{"n_layer": 13, "d_model": 192, "n_head": 3, "n_kv_head": 3, "head_dim": 64, "d_mlp": 768, "vocab_size": 4859, "activation": "gelu", "norm": "layernorm", "norm_place": "pre", "norm_eps": 1e-05, "positions": "learned", "qk_norm": false, "attn_scale": 0.125, "bias": "none", "tie_embeddings": true, "parallel_block": false, "init": "trunc", "init_std_qkv": 0.0397, "init_std_o": 0.0492, "init_std_up": 0.0568, "init_std_down": 0.0568, "optimizer": "muon_hyperball", "lr": 0.00521, "beta1": 0.95, "weight_decay": 0.0, "lr_head": 0.00495, "grad_clip": 1.0, "warmup_steps": 200, "schedule": "wsd", "decay_fraction": 1.0, "decay_shape": "pow", "final_lr_fraction": 0.0, "batch_tokens": 16384, "seq_len": 512, "doc_mask": false, "z_loss": 1e-05, "train_tokens": 156100000, "steps": 9528, "dataset": "wikipedia_en"}
MLP neurons of a small language model. Each row is named by its layer, matrix (down: output weights) and neuron, and shows model dimensions 48-175. Each number is 128 + 32 x the weight over its row's rms, rounded and kept within 0 to 255. Numbers have three digits each.
A block is one neuron, or neurons of one layer that tend to fire together. After each block is what it responds to, as a language model described it from the Wikipedia text at the highest values.

L8.down47:116140128149087075129150148138140099085128100114122103131152102148150141114159187152109123097139082097096104128110110114126115120179212200095101081135080114121132094145111149165127131092177115176114145146164100128150109152091153146046082200093100156136146108100141134064154073091133131073122127175160179207152142072122121093137154104127172067102185179123215127150153175096082081151134
L8.down73:168165111086100187136109155128139094123123143083172122204084082065076132154096078150151111171130138099085086141097140155167113170131126139196081134129138166117079122132084118122151046119114178125168109124120140089126148069132179116139116178167135165137137109111103127104130134088166143142117159182146105149134184144075099148129176091089139124125095171163130103122126105133092155106163
L8.down276:158108177159131109158105139096187166136147180092096185091169101109126105074108124099100086164140094153144065136086107097148108131064120107109132149161099156193086072110132163141146145100134132132147153107161122079143111090128163093072111135091146205150096094157118177091188160044167121147114135107179126158149066180111131115110147158186126184136163081085131099140087153122164118138088
L8.down665:119132141071196118160139133119143132197132088096159127176112146100150148092168102148145114134094156084116173076117112125122071073164082119155169121148122133096133153129080128119132105138112126129150145186087124120127106155138109122090157158166153131118101175092106190000113171140172119111115136071113150092139118109126122158126149142169162108115153124105171067135224134143103149168066
Description: Perfect auxiliary have

L2.down55:183121153096117168138141126147110143090091131148144123142140119171161127140161128066087075203117138108143075106074075079138073185098107118104142154176071116101144127092126131125116106140112154176096101148177121139150106179103141148063206123101113110115164177170113133116101105168129121194167062178137150116140159121116131124088107154162195187178118093137096134091165119135099148112119
Description: Post-subject verb slot

L4.down113:158147170123168102161106175098135187173113078111142150151095108136159117180156159118155075144165137143121167159075130154110156158167100148110153118146150168115199136111054143178144117070096100144136115127095106129104120101167123121158109165091120120109195138098091183075147132153097124111131141164078113094190122199146138132153127068101103133120108083123119157104097121101145174153111
L4.down208:117184105122092107156215082171104142101127130086146096156080116123165100182092166078145139182195065123135096153070124108060154093153121161142125137109148134110147134134173197121106108140147146147162145157109106196156111070110129129112098084074086088144147155104124081138171114186165089097131140193121173140114081075149149122170098127122114118146139108179137095113082115161123135103118
L4.down416:089120111178086123123157138172141145131196141130113068140110077127146106139123143152119112129161125132125141214092054147152129112136149123074099137123147103136148096126114110115107158064132172145120140148141190146175094149125138133123157093108130091063188083140102105105108122186134076108112142147120152094149079145070140106215160110200154130128150113077114129190069085136115196183169
L4.down662:084083197087150155072158123155119142131053107089150099167141135061112171107133112141129104128123137133105101117108073113144048075111205126137148107166120148170105122147164121155173169118129136183164098135137175094179115102096129183166157111091132169072119174095119155164135149099135152136133141212129152194136072133087142132164110121091143130132109166081096172147121111118124148202132
Description: Mid-word subword pieces

L4.down158:171141178150098148107109137052115150144101126141171150121154112108111059081094178160176200125107183110117140088113144108097112104150117108099068110138152150096080089056100172174097115123133096102140136193116065099132126083123139081150130185123158185087147145080123110117082115160068074087143056148164163117176149109158150124123171177140136087128154164157110141119152152094119142110132
L4.down233:193151177165131170143107151100128138118118151142120160109140125154118102095136128081137158086075097144076177153142154154118147137102154176136145119086170160115155065122110157097133151092144123162169122127139162129102111064148062118140090155156113156065159094131153126096099088141090060089157173151133106128085152127106186092100066134127126114099110118179145117185157178095172161117130
L4.down569:159165161144129158096149126115085126143116130142145084150187144127176134104158093146131151137145179113097083105145195130048056205135067116093154141143111084102092138129133145095123151128056105087135158166089137180103126119209134119189138128050108107139134186067086107111110121152114123112137119108103146184167134136111150135145083143105077115144136144143147140170147197144117150098094
L4.down623:133106149149173104143106132014110150108103137185181166114187118183082095063125121156126099122142113110108174135126119109034143150092155112125139180164171092125094093110158200178128147121123129132152085151167120161077111053105122142104148088144135104144108150083176171142157103159079083132158132097162155146125149121151134119140143151122142138098117106143116101149142129132107116167118
Description: Verb inflection suffixes

L8.down256:169165125106135129133144112139077113127094179096171137170117097099097180062120163121160169126146163117125078124108115138131155101108090145133086162134105150101079126151101040136144200113131159113127082156107120101154155156156114167220087076085180105117165102159104144108176193091138145170088076127145149178132184130127060160120109157122098138082120131126127117123084135153188117174125
L8.down395:084093100148185077072127129157199143136125077149172154165156106116115046110108123144154105122126154143095166113132107114155114110104109140200108078149132099111155113158173120155111125089099098149141114089131196133084103159135115155118122134094080128094106183164138151165126164139140125183111122132121141113080160132174083137129143162083077133150163145161066159081157164092122138134184
L8.down506:059126116168109110156159136084135121130166108189107145119105101098100156111153094174104123192124144116153141102133108139163174133099140128151118160155188187130155142094156097108179098131126125153157102113130140093148122146050081081135091143219140136132087161125152117219102117108095154187136157205114118148123052104164155127105165188167134099126092109118161107119140085148075110134128
L8.down695:129069127144156194089103144117130169153118138072103107106131122125153123114121123104164160146062164211147101135130151165141164105087085101089110083153136148148155071116148120116144140078055117112112108137122102136075089116079150125181131119048170137104121113115101141141113105075116137135152078116162160117128105147104169190161124138163085114128183087150090129065117162100166148093151
Description: Predictable continuation points

L2.down337:153115156134102127147144169133074126144103140099172163150136096144138156161129175113110177118133147114115126152130130161080153081110063190112147094183136092121119112142154148152099113094110111108168124098106095080175145071138117092149109077120116081128130155121136154129110130153143121079114136155155131182146060151103067154154152147122147104170168116108112119149136089113182177141105
Description: Word-final suffix pieces

L4.down52:177174110138129138112105119115122065168104102109094096165103172110095086134127147124170092089177083144164070144151151082167102162092084082147128086092121130155156155164135127119143182089166061212153140108094114081107198205080066124159131130099106206155145128153090124141160114151142126068088093080133094168190163153126137140150119120097116127134148098113125081130133178135149142141161
L4.down400:074113108137141139123105155144184089164148078167109140144110129192141083194169099090080140134168111117130097144106077093181140120109115134131159073164124141140122128106120156087153142137139133176129107119093139089132161128104177091128121105111057106106163097184107126123125164167170088117119090093130126189057116108111138096120089150168086073133164183064061108150112065099109106079142
L4.down411:120119097114181120102160136137133119152147095186193074161132158133108142104129156103122132082161126131185143190114142095092132146156106076129075105106131134098162171082107129131065118113194143175096148173147154125145116104125138120132074097131172148099099125162171147141198114135111080126086154109126149152119145120127149088130103130078135068137105097139054143113173062175146073149154
L4.down616:144115103187119103157103051133145160170163140132157138118065102097119159098214138102088116183142189147100074127148139157122150125156151155112121127092135114097108099118153080135106139163149137141113120153063167174121156118203093082143155085107111136166045102102167090142095145148174209097116102149109149143087126120126108125140122145123083103148149135109112038135162131185114152142090
Description: Lead-sentence copula

L2.down656:117132156129129130104154139069113148108103135141126191106072124147081094090190150182122185112116133112043049110127095101110159175175143137083132152117148136115156173126126176138128142126189142085150181095177119073146079129113170156137097138091117103159147126113133075077189139156123126092102101131163184096129099089070155092079138088074154176155154093108133119119113131155118148171184
Description: Predicate verb after be

L8.down233:085130156110069147166130109125095110206090111108104124122175120114128181207146179124162119123135143170089146208144182140161188141132079127125098086100171064132113110134153105117153170084120075131141151136145132089190137103121156114135163126122125087138116187128137064181079068174089089166104150136165158136138060149096098083115108103125089165131074127087102101117093141164139156148146
L8.down240:135117132146155191108156080153191104110137098071121097132178137114110104211159093142064151133114124211110133129084149142137123191142133127154116081107122149064106145106127128190054107115187143088119117124107097195158075117154106132146102085146060110102109098137114082117105103155172139117106155134130144100199107134117091084202137121173141155148117115144110131109149183118149138102141
L8.down352:084139111123182123138151121102086159155186108151163129146128172137102103122152158148148141103105106161099129149093165160169109127140141130092137177172047130103117164156138181139122085095134114115122163113160126132109111147131080110149153107186101103115136129112161139095138162187113047121104135146064109117123179156121163193141165086185136069118119068111142155088119178115191094099131
L8.down767:118145072145135133114111097171132112113158125145125108158142100148129169118168160162164140116092104075115095110106138082101127122130165136193087155183149088172126086080183109109152140149160107090105138179094168019124159221115112029121158153128113156133098131089189113147113125086115163094070135137134125137117085142178125155119116144156172116086127138149194062132135096105109153129094
Description: Word-opening fragment pieces

L4.down0:176080062140132161109094128115171122121122108097078152121133131144153135120115100156128147100108077110175091213132129086136128163124195118155075240138146163118131130135107152123146128128163069090132115115097119109093167124135157101151157109147154153050138084136140144119116152124092115111158079091111075127143170160105113102168079123139130138116073063246183098166142067139064129139117
L4.down377:133168148149098114099094074135150108127086146137082077175108135117175131106108094130150158139122190146140115139123159139158103140129136146150079115131191108121108108160181078181146101179148155107061153107116119115076185201118126067153146099104164184074082086097136157127103102161125128104142149169162111165063148133152102156090084147133132107155100097209135135168164073168130099183163
L4.down498:154098160139099159186170153156144112106153172080148133081152095111106144166148141107136071109129133108121165123160095136104100170143104069122112141121137159111158151195072118125140125149191111106070124131153159113072101124155061218166166155141122108165150153141161141144114155169090142135105113181162121132139071147223124143093120140134138085166053098129124146130057154092116116102073
L4.down707:127105081154123117108116112143120109116116153111152150181107159106093152115158147079101151124119169086104102098111130176159076113117130116115160086109119180150166148146128112100083088119123159209172157112151169113212115175144112126124150059152108156190139157111061162101092128143168157174149073156090128125098119141125100146127147158117193078073182151139110174075145125143089052181128
Description: Have/had and pronouns

L8.down8:109141159108121107120135129169183188067100149135105116152134101138114127130128098191209107134138181134138101123121144109103090117124124062084112069202130101105086124115183092149131093155098141161105096136128128116111106146081217144187122186113076161091164138078099137042144085112077077159085107104129140133159141128097127137161132127132120124123136134082169103154177133200140155148138
L8.down155:160122114146130141072197113156106124113114103141113118171137076154123143197182116153203162148161161127122151151122126051098152086154050119154111123190179086113160132089163122135161090118123122127116127107132134113148192111073120160118132201153148130145114116114118124179134127167074134123118139107118094148103095100060083131122131138055124163095136177147104123132192139181175113161134
L8.down265:089113199101103097144140123137132119133089045137129109145074080077047082148154120147149111146136103179176161109115148096147147116129149129171108105122113109120123116134154145152146170118085189079083115092098147128155183118139103118130131162166153090128134141133081114079128095140136136151118093110126168075199122207104143128148134138108139157089152109140117075096116099113137121168108
L8.down620:119111099173125145195125121150158127173062117092100165165031176195170108133149120167109122104096126069152178072063082084127150118083133072125123168084133108076151117147113150122092169148181141190117124129142101149148131067087159100128100133126108128172158179102092131062078153170111164127121100143165148138130115126159074139113125151110143096133120116050059088113164135140180164124148
Description: Passive past participles

L4.down58:123117096138077125112119161147127128170122122141098085069123143136110157125106175151082138124159101114073102175084149119123123146113066174099122098135175150116157112084137092163120116126134058077113175114118102122114129156091121167084109157186141105104147100172200127127167136155086142117127079132131128138144190113145144104087179146109104136149163090122221143137120121153122093131126
L4.down196:153181139123089168089122114083149095113209076133136141120117156154179147139114127110099115151135049137158170091067128129124084085183079082092077135156139189139073127144111114088135156064123141122126134171097133152114126132131118159164092181116119122136176106143139116115144134138144133171179104161096177126116138101119123238181156103097098104176145146078113127112142140145170154090169
L4.down260:092123126115068170141111126117159127112114104132111153156106101154089151105117076110018105126137165135137133113134079166136085148174149113170117062140095161132144118184159127119102158164152132122105130206080140107163146193109179142180171163109106146060175120118157088128073190166160096091144149158116126109162092160066132130179106105101161131106107138103098161131103138147111149124190
L4.down732:114101045104172143109135100194121124135109129093134124163192165191078136177111135102172075163119152143105170142094111109072126146127125093144100132168120136119140118116106146114154079129123078162081150114122132097191141112084122125143078108132095163151121135180109112085137160114152148133159179080116160160165135068108099120170163100122109070141099162112090138093095175165105097090135
Description: Verb start after to/modals

L4.down81:129120153097084122157085105095140099157124146097139103122128120133172095105110112154118127111134128094127126137106124096087122134054152094085159100080168078139064145115110149164171108127119126147216155080161053135141143113154128121057131152117167118121207061119112151134142129101110174127126093138204118161117134132117118184146124155120115149176154068153226143176098166126143102076116
L4.down159:138137124081142111120109093108139117094072129067180139165123121076123116158089069164155100192154165121145092158115156162103083098140155133085162135100140084081206094165124158114155144139148145039126135099144181149163129133147110098175124107126132142075133063067140125063125175110151121111108080110151108104119144181112078123114181106114112118101092157126187098130185088170121180183171
L4.down568:089108165135125125148148065135100123082164123101092174125114120140107123159080152090139088192103188100134122176151098110179114098146140128110136148164160053134170127167152111168125112118151207121172143078137145090169132151126132052136135165104143110138137089042098151086106110140122111085081120142128173129135074164137130088133120105157174205134185146104100152121120134166130098077148
L4.down645:155154125122138100139137124131103136156142178130117121129101097093053098104117143205122103143150135085106080119141156201097098149112165110145121115174141172111117036148076087085132159140094166079161113061151145091132139152097159107109169101150088178140143082164068108100082178089131123163094140055132083143113087161127162122100128131142212134153137168139109173142081125143150091171150
Description: Word-completing suffixes

L2.down467:177142119144113118178192142134143130088176055100104133080135041119184117163100150134164159139086141090094088149075189093118166113129107115111083162120129151113132149070141131104121149100103116116123110100117140152092150174162138118079119113113124177193209180129146120150159176101084182143115117114103132125148077129118071100137151162183162145133165126128135149098177103173123086164138
Description: Ordinal and ranking words

L8.down258:113138160159120148103133088146132146164116172147114144150158155098155096176198131088152122076138092135124162152130176144097109149113120119145156086150146076133092118111167145132110059127121180116108138091185143130092153142165099136186110080118119144123140155091182118185123133143150103151080138164174109081139088090168160086137084163138113130116144098035150147132132078120187075179117
L8.down437:102065140116158177099109147143096191105167135118149163115120107143151132157059086159121144149163082092191141177120164123132102093150179188157120075156177119199116133091216155128174144045155072082130108103112133139146117142082175130130150141106144139124165127099184188156144086156121147163111089077145106163067060078060115111154108099135146101138107113172092139128154095092168116141111
L8.down481:108137143130124140104137132114025151179138053160137172126096123113131120133103101131115095153190167092112167153170135099104132133159133155069172105168104189136120154136137153079124121127082101159127114114150168188112118134182157078158087178150132110148155129145179120141122159122089193143066147078103197068081049125109126113145145137137100137140124161091138093181079158101121139149134
L8.down732:116178131098133124104099080122176091143103093138098125154219166043151174140116104144131114115145045098168086146134140118056193096105157116145121121089164080098152151163197144056138141088185164128143115098133073138144143134100127131102131115087141152102126130213116146093117089096110147149117112120155127095093114115194112117157122125119157135115198105169148114092102122128070140174120
Description: Number-preceding words

L8.down181:109102118159135096099141116099170203144153205154104114218109052132098074172120120202158084092121125131146146121078165156148135146142123158124082167165125085133145117147144098138171150150099114127188138107114112087101111125132134092129067101155094177063118179130102203148154144163102131087064159088147109099117113104125137104113133124107094132117094118122131180117150124102141112104129
L8.down251:105130130145162103090102146134147119117065159103103096131143152105106093102079111178093069132159162105101095156058092057098149129108121105142064153150152138094139123172142131138109155124169139113062135103133152145114095107163128142185090240075110159109091121099135148126093127154192116146135160108135089111177147146094188152152132149125092126089069144164134143083127158148153148139136
L8.down617:123165169137134059123147123125128140143147151118144048152135099129138150116132099081121107147150140087168104125112118091088172096056083174089101091138067156105134168114126187150122118192137148139145144123099181118104114116093098125140156128137139152048136208133123191123111143136157096137140176115160153151176120120093152088103093124155069091118080108137124107089107072058143146171101
L8.down628:081126158133180097150109132131105134138102055146077132181131191121130116086134137207122062107138100143047176114153144088110143119174142098161145126128125117072068164145082139123094101116171088106150119110081133104078114110170154144164115152111158140110116168140102112142158179200096068155086115095156142114130099153185152181123113149123142128158143106160132100126097121198080087154103
Description: Past-tense verb suffixes

L2.down74:129107107069097142099110154139179179099076080113121119116107117140101124139100121072120118171138103112149194137143099159058086147107174125107138137135164193113115147160160152154098116185173124134149161139125065073150117068127221094115147117107134112194109186109092131127118101132163108105168129102063129131133194130177162149096157144120125072164148144092163155082126155091096133154049
Description: Boundary before definitions

L2.down103:109168079172117106102151154106118119182161131135129100139170153120130121175147110125142094099129106142111120092076134119105114081124147121081118137144093160102169182164106169108156127116134094159128122097113151162094134150160101116147092119115133136088142122057129153101089084098116153144128139075154093154138095131065081130121166156160120133109112186130169132109141126100168132103128
Description: Word-initial fragments

L2.down287:114087134133088133129190094105177102121081090159112121156132132151122175156099094154114116213162171113077139108146117096117094144106121161159104084119164113126146157188114147069105145175081113108157123089102162103153142122091143104118043165082106159122117114129120089180178137146124122130097137179145150131130174129172115173103145200133161088176134120167144112097106146167110143111158
Description: Clause and line boundaries

L8.down24:087101133141157069123118171128144153120095132131131179117119111132067093105069141163120173150140074135190084120131150165064099072099165137163122176110096128161107107081088107117123164087199153172096126147112113161134126137123157187178158103116147116161084157152109116106165116173164148173126116104134139117143145098117150099105148120094069086134158128104127115112092076140136118137163
L8.down69:079140062109174096143106126132145109101135141176152165165133105110124100058138073113126103148207127063090120167150147113120114156096142192111143040099145080101124151122100155133154123127102119129110072053148121147137103138113176058126113157089182107168119132154137097142165188136178137117160105147146140165161166156186138120126156109129141125154173165115065111155168071098166105176134
L8.down504:080105149148200123097156149073107147123130157115119114122178125209167182112135068125120127147118196100121149147139169128120067124147085166116103151104106164166155105162066121089086152127146174131110136112178133111105070090119133076032153121118099147156094135184137109153129089125186101091147080086102054131143111063123096105114159176157157093115142112118106115088152113074095082126152
L8.down591:181131099165109149156143142145153085135135124164087139141147100091158104102098133162103135114069111095154087140189134121142159176141144198098137129085095066076155062119166146128079101107180090097172161147109113103100134118069109113089115130132109201145099116148129078130146152053204145176122169150115074145141126125155097103167144137131081102160167099138168199133120096138089111132132
Description: Would later, clause commas

L4.down298:138117106191111139159096095137081188142044093127156179120084146143179135078134115126031076082156108134138128125073057168132117109125111060153194149146147106089125160144114178129109133112076163147140130138127095124128136073114132141164129089118143095148172087069148165160111152126133107110081153114196143103090076147082161176187087133159150146125129110109150050095126050145156079153146
L4.down326:089089111111103084129177123108197150170178123127113128106113131102078115157121130138120160099145177173128141111088127183091154117114133097110138145091143219094105100082183140111139171172070102096069129144137133172000110188136102120093064085126127104117136161112206137157143086115066163113139123189093156148087122087143139144151145187119116120161091161114147130124138113090147172119184
L4.down721:144163106135108141102144147141077081133111125099182117059087122108100174091149138112139077096137113141107111139158161136161085109143171132115136069156207168093095110138139103115091147128134160139056134178152084087109093141164127133151072110147118177166082184107062142099101172127157122148121183159081112151097119111042171155126129146077172154141057152109030138060139147106164102133107
L4.down736:176107189067101134128114131140123167136174122101143126120127104162119066123125095064093190118182110139200165186136154130098110150090112166118078141133115141131124092162127140119150095157170102127157096135125122127097124119133147072118100136177193132174139150097129156142158109118078203174051115127061142120136132155203109188152149158169066196103106080124163146132097096123124133163170
Description: Partitive/relational "of"